Part of a small language model's weights.
Size: width 576, MLP 1536 SwiGLU.
Architecture: RMSNorm before each block, capped logits.
Training: a variant of Muon for these matrices, 732M tokens, 11175 steps.
MLP neurons of a small language model. Each row is named by its layer, matrix (gate and up: input weights; down: output weights) and neuron, and shows model dimensions 160-287. Each number is 500 + 40 x the weight over its row's rms, rounded and kept within 0 to 999. Numbers have three digits each. A neuron's up and down rows have the sign that makes its largest values positive.
After each neuron's rows, "fires after" lists the tokens most often just before its 100 highest values on Wikipedia text that the model never trained on; "fires before" lists the tokens most often just after its 100 highest values on Wikipedia text that the model never trained on. A number after a token or word is its count.

L3.gate489:524519487507460446471486504559486537493529500489543436530488457518525519484500511476431539492471548443485485458528551518436489547416501566516422429510538476526447557481510460498539472525545477482479504556462467528553478467459503452497517517479558475453485521594517421481500567531519501537494495501598539500572444476524499477506482546472521449552471567486505469465455470490526410492517
L3.up489:483452510438473452526508545520473422493515518515483490478509558545500421549467579522492462473513509496534452572498494404484536525511541488507542460438447498508473519482415526451568521532524521563527531511478483468514461537512506484517457545504513479480528438511473457511419476533433486441518573491549465422502483559521506461467499475519555509511539464491500522501525557533559436446466
L3.down489:494505525461429553505534451491494576493478569514559501527520517536407413485492533551502467564475519511538488535492518569567453519510530452528467519523464485510503494497520445493503536509496459504556468477460457499507481448463557480514507401502480444460536490423487480453549476504431481479489513460506457501501470497492520460491538473509459483524480511522464528483475478524524517416459
fires after: "." 33, "|" 28, " |" 17
fires before: " |" 40, "\n\n" 13

L4.gate42:548470580528436467437444478496508552459516530518511480502506606447481485432549455562459460524510527449553495528552479504515515474497537437484431454517551470380524507525463515485516517515547498508520480517467485485532561511593550499445557511518525517518517494449499504443441515467533497436474477459531471460468431580489492504522479494500570463511503543548445475467508544486420469504529
L4.up42:481549484464499504470443473544521486508536566477516477498451455447460468511468547471469481543484508528540490466553498544524509481578471461476470490518490530453557487471558459482500541523559486466563444536551490474490523523502507531479537446580470473510407493445477511474520404494494431447509479574458534508482499447499493541419480519455500520532525514496442432565493480488477504470434
L4.down42:539462505475541552475507452481519478474532481419536545516547503461541593561556507525457498529544532571532508437478489498591507459494515445476532455552500498439488416483484557547530483526510465456554426439483459540519491447454448457527509522487470478522438486526448568482527517455454525449527505549465506425501527500521496493508479496510467475527474514505513494559537406490509487527507
fires after: "|" 69, "-" 31
fires before: "-" 100

L4.gate62:524477498506566516455481483447521455387513463471570504486501526486466550403505449502457527426529533496541570466530488403488525490492452517485531504438456423502534481480498490515506445522438576471505510543473542527547487589396459482507505438486529538547476542445517505511423495509538551530459447507467519493458532518552510563507518485566498510481455587551444523473506531515471537453494
L4.up62:492465479526574460467547600479515528481553493446496505485514505481495518512513465386480576397490531504521433511491499470515535551558531456466473521520521502499487466469465481508496562480556489468378505438480462471442530426414449492443577424404488490527460427477465470510447447457501481537445568508448509480528478588529539443491459472548510434508414500524571518474508568470488506485498
L4.down62:524537582490506422493439435523487500435471494509459515507541549484452453502489544411455553466504543469540493515465452524545510516474455536454450484509512473461515552482553490561513466487498432514493478512479472521497486525516510469501481429475399518444425542450497492510501462470518526499506434598410582497499478569549519428438513511519504462480478559444573526508507520463481509504493
fires after: " |" 41, " 4" 6, " 6" 5, " 16" 4
fires before: " |" 37, "–" 9, " 2" 8, " 3" 5

L2.gate558:464528440503512465469477543446420507483456495587514495532425461475500534514494454508493493561496559491551445433523529561512523517513575499436523463512528464448465528514509488535460513469537538534475543471509504530554496499497535500490494504532550562466465560534520531556488483544489410592544492470498426536546438554538460502517538467453452521521509478497483475503458498476496495540551
L2.up558:530464477517496390504481476445506494516475525440446553536495497491447501486486452459476496472501547533543509450478582530528528477549560497528426473477510434497474462471457476484484442454489479511508519530494494490436497482508464490470524513469464435505491484528584467496554486541549485527528505485446505537533457523523527434489442450512507501495485501549510535553496493476503537554467
L2.down558:512501486507519517540576488500592464520453484559514571496527546425439544491457525483429510526476494536537519458538515457523456463513496544480502521503511546474477510438572496537460498519539554498364421487450523473574491532455516513522475536539556490427484545531511548449428426475522488515474515479491542449527478490471510516491517512450499526420489429500472485489486429497502515539504
fires after: "," 99
fires before: "4" 18, "8" 14, "7" 13, "2" 11, "0" 11, "6" 11

L4.gate283:534519523500571532470503507527486524509490480471456501510526505532507472502532478511498565510551542514494405490485489529542457519468516540535579465466514576456337544411494505496468555419549446456460460488462437459507547501562522503541508498503449499473540476512477523501467459489518514524508505481531526540527485588544509476516462457520481424540431513541569429519499493509470484416519
L4.up283:453460545513529474560553511579512506513538476443534530446497450480445528425481461531537479423531486454485505528526459461530517463575530516478550538544511491529514505514442465507532410528535539425485535502552502530564561488505562544546502592503474537536465481477414552473454470508563520487526511511442465503399422466458526468547492498490528419473442387439475501543486517457548500434465
L4.down283:466455562489523484481504468493529474462525530557588475556514523535480453494498547476506497467516473499450545499489485497470500485577496470505521457432535487475482522458520454471521457515477549414473514494402539539546543451478475482542442539475503501566479504515455424461520473488455513505540441504483442479432550479537449544461493465585506438442513486371508467470443436528435518523502
fires after: " |" 29, ":" 14, ";" 5, "|" 4, " votes" 4
fires before: " |" 22, "," 18, "." 10, ";" 7, "  " 6

L3.gate1036:461501530490477546429521468520483494448520443518514440466529558462475491498476472507530471560484448528532588396510506444512532528456439505494491525489471451544489488497418483586469462484554439539543443602463551511419479487504509418506480456442491517549534544445491502486525499571598482544543578533593431521484452469442487464556562558494528520525487547521463550509539495505499496497524
L3.up1036:578500549470545403521543473467528495501518496469519542499516525476510604494431471443481489426514509496487501436447457431488524451579489510530439488504532461522548518542450535461556472551468503567476522437505495553479574487518517526585505488517469454503545470507449487415526426515514477504517507451524498467489433540411518568550542521547585437525458447486488453509511455492539474461538
L3.down1036:418472485432427486474521457569505509523476492543485516498527502503497475453517512533498417589495518431446554538460510501529486489490502522490460473581508533478503537500591497446459420493460497544437563442433500514500514485474434541465494505468510492490466524534485549500521530475537468442466534508452505506517566518520539437440515512501510516521475470535503504416468507533511515438492
fires after: " |" 25, "|" 17, ")" 13, "." 11
fires before: "|" 38, "-" 34, "=" 5

L2.gate1181:589548468435495443481485490472459589422508562431562468439470545488552504447430453473547479522552470457483547464551538491509529520433459548447551501491489549551520510487469486509484489583505517497509483476505427507506499555474474527490474480447507423415549571519527499520556526571489516497485442558503495566506520471526397451493483546428555520515399552581435504512484493452560495482468
L2.up1181:484476508427442425473467517526402512455465543464453497485590513435515531471526504538529504504561459509464492409456499559442486399502536483447543491558493475507404490523532505469474508460498461559547485521515529455484510489534448506492455459576446515516501538460508518479481627451483572523528442532547531517581508548514528390493545485566430497514529513472484533537442594539444485543481
L2.down1181:428577511553498538461508504536499514467514521556603477484490467507443505460534401482470435490492552484547437446505544520504449444587426513484468465461474468498512557452514532440501509505466530483520512577510489537514522531520462435525475470558495499464500490494509463555437545552434437527567514548492499495466526436506534520587563553493517448453496558551497483494487539519521528560508
fires after: "." 28, "/" 16, " ." 10, " (" 10, " photo" 5, "e" 4
fires before: "." 26, " |" 17, "raph" 7

L3.gate725:497528500425557599490550509510470486467535534503490519532560486482538479502536493503490475469494491543559532453573527470555466490560549507510572487471502461498566543455548530447528492540515598452512544460483522480506516541496464489523505441561568493483546506512475452523541502541515527449496443519562485496513484493483494440500609515493530478435491530557536501535528525529475521446497
L3.up725:477498522413547517498547503504524576472476486534496526583544497516483477471528511524471506538505589568555474513426483464531532509496583472526483450438570534478516477562483505483517494465511497507539459481453416529543424466493492488454517557529442506492375498534473532499514400505463491414510472555433462484502481550435432507576557558482449508449579547484506542454466460512487491531495
L3.down725:479468479517463467474405525538522527534459507453467579475469450522559527526500434557476483509487424512497520486535618500500514542542403521547513549561444498494535448520486535451510516413410497525441478491532516502471514512471501507460520565584473460539516567465474481548624504544439572520491479516544490501513493493486520467543510543441484539504523526477495526516440541468476535557515
fires after: " 0" 37, " 3" 15, " inter" 8, "foot" 7, " 1" 4
fires before: "1" 24, "0" 9, "2" 7, "3" 7, "er" 7, "4" 5

L3.gate1035:486562477492469523516525544548479483530536463599429471495552545509511527495510524541503430496515500500509485522474534494483426434491459468464499501486526488478494488490526495471430529490442454550430502427512497489512502487503492559511574391450565502473506449547472563532524516470512569459568446489553524462553492528519507549521528512523542490523476475521485487496508540515589502494483
L3.up1035:570547437489497450481532548487512482421528527526496543522508484515483428521541470544516450465467485512584430511442512466516500525479548554478545557505467463533552441459404531527575433574532544487516527519540494512470482459455537527538512496540461453553451479489462427544525488504568465533578486498472492538449492585460491476540493423501486448467557455516533440415518546497473555538532
L3.down1035:534487449475529560481474515526542604541496561546504514531489498522523456502475536585489486489489462507481524557568505455453574499525486498496519495486514460495506458517552493497528566485520544476513514470472445484435482535484505549568550586538488507455510501538527545539509440531458542514551483529425560510526508525520455447507512495542434491492509437487531525452520580505522498478459
fires after: " —" 28, " 0" 16, " Cop" 4, " Goals" 4
fires before: "  " 28, "\n" 10, " 0" 5, "s" 5, "agen" 4, " Apps" 4

L2.gate857:523478484603528514484457471526469458500530487506514473561536468485464490482529481496474445507507541512476473486584469481539473497474538556514447469527437542441528457480486503450517468483503522467532492541527476467499496485522552488441442511485538388492508533468563448499471469495461506522532472527568390559446501523528557509435520513528543415462444530593497541462528505516489509520500
L2.up857:542496479426488540527461514503506501453416508439552530463484532495574455451502524492540414510550431500525505520515519509428487525414553429477563551482532470508554526551550429549521527527532525550488464420466576505490461592523509538473442484507504516469481541507515509458493555477520533528524463533474534419530544587421516521455561528545438477511505518463499529488536508544529437520481
L2.down857:561528520499460553462491457456479468487467475512516487452482439460531490470472589480559537496544521537514496494492542542436437564442503450529508546489522481446497471538516394496453445519504492498490500502436432484524546488545413518499516439463442460412524497441546488476490527491464465415501516502486528457480539506540519519403520481417405447508449511537483510510524436554418531502478
fires after: "-" 100
fires before: "|" 78, "-" 22

L4.gate170:478526423524464457495514418464471526521500525512495475494479555534492509607509535482531478480480466467505482500480540510456442472436490546481599479537505480525477565516581588479478522478440501544455567533466506470528461417470463528487536525556522514456417564461483524479456447558504568488445494519462515504601460498435525541504483524501501483499499510505517537494528587535576522465538
L4.up170:532501532466518459479548557460472586481528500478527522542586509510386501463415534532522530473574474426551464542502504513409491507500500485511528471520519485511413447511483432558515542404448518500514573527523473499452547450487501462550468593563456497490513578512510463500524464469460462563470507512521521436539543530470518439444486405491468519506528412482503483521542486440529489525518
L4.down170:441513423439583473501524475501540568450502504449543536393512511501478517552473490442480508490544445439540450516504489526439466525487531521548479520502516586522450538491452562533487462510456455550555579497476482495503542414490547508503537503519483516494458516488535530541533435517422503469536481528558539514516494524509502532466542562494529526502468390578505497546516540546549510513463
fires after: ":" 35, "4" 7, "6" 6, "–" 6, "." 6
fires before: " |" 39, "\n" 27, " pm" 4, "  " 4

L3.gate27:491479550484544557448456439532468461525572490487503462464526468448475532532428513511567573461449515556558523495492570492490473492566532473457577519485503532472462435500558505573457443539510478505480517482425480485540460493534530482433424409543497485527501514456493438505542508466547436473514517477550511446488454525560521529524570531448468469550436531539475441552535430536542442449461
L3.up27:450450536494544564472446524492479519514493503484443500519505415459522517478428506562480567526468499479506555495503488439532446492492526480487497523536421461493500453528491447569513478478541465480502514506521516466487489485491465442497512391556534573457492504512421547529447530486527541474480550507522510483565525463604494571494514515493450462539533509508557518524506506526584515490545
L3.down27:512558484543472491510515550472484469476523526490484590483512589567433544480544549499525530484472501511546490464456514505535510531472515545531439478514471484498585529446497496515510537527492515567464513514484520538445530467546472489545428495495515497516496554515506422531519502464511535455529407473482530562485410554426435540506545517469543460537503471498509522597490523475487460504499
fires after: " |" 49, " (" 5, " a" 4, ":" 4
fires before: " |" 29, "–" 22

L4.gate1223:479504527520447571499549505467520542441462499528564513506509484459462511474525544507476472530543522441443471446535501455522492501521494482407526505450459461419553506450564546471523513452557482434475505488488476563504556420433481505496528502488487457483472470490480522532511512461489500494490524421439537511458459505534549579496450471494511519512549467480443455509539424509409410494495
L4.up1223:461468457545484442404538464496448525510460509472550475498494485495481546493575583478506547579549526489432442440462503448518505553511550431509532557567503489539521532453472492543456489437545439514518534490499541478438462447528475418539510521474441499467485467483528483541457459497483537525503459526514472502469578507519541523484534454452446525518506400572503542533518494505489485473528
L4.down1223:568533560496495502471492431511584476469451467486539419507504542508501524506452583488541529521447482469486480464430496500542473468569510475522431457487506526428606496478532559530496514462482480518383545554503454548510547578462529498534540487542521590511487405488520536571431569517488526582545531433509587494605447610505520490390449509539511462458492545479438539581479480468450544510517
fires after: "," 77, " a" 12
fires before: "4" 13, "8" 11, "9" 9, "5" 9, "2" 9, "0" 8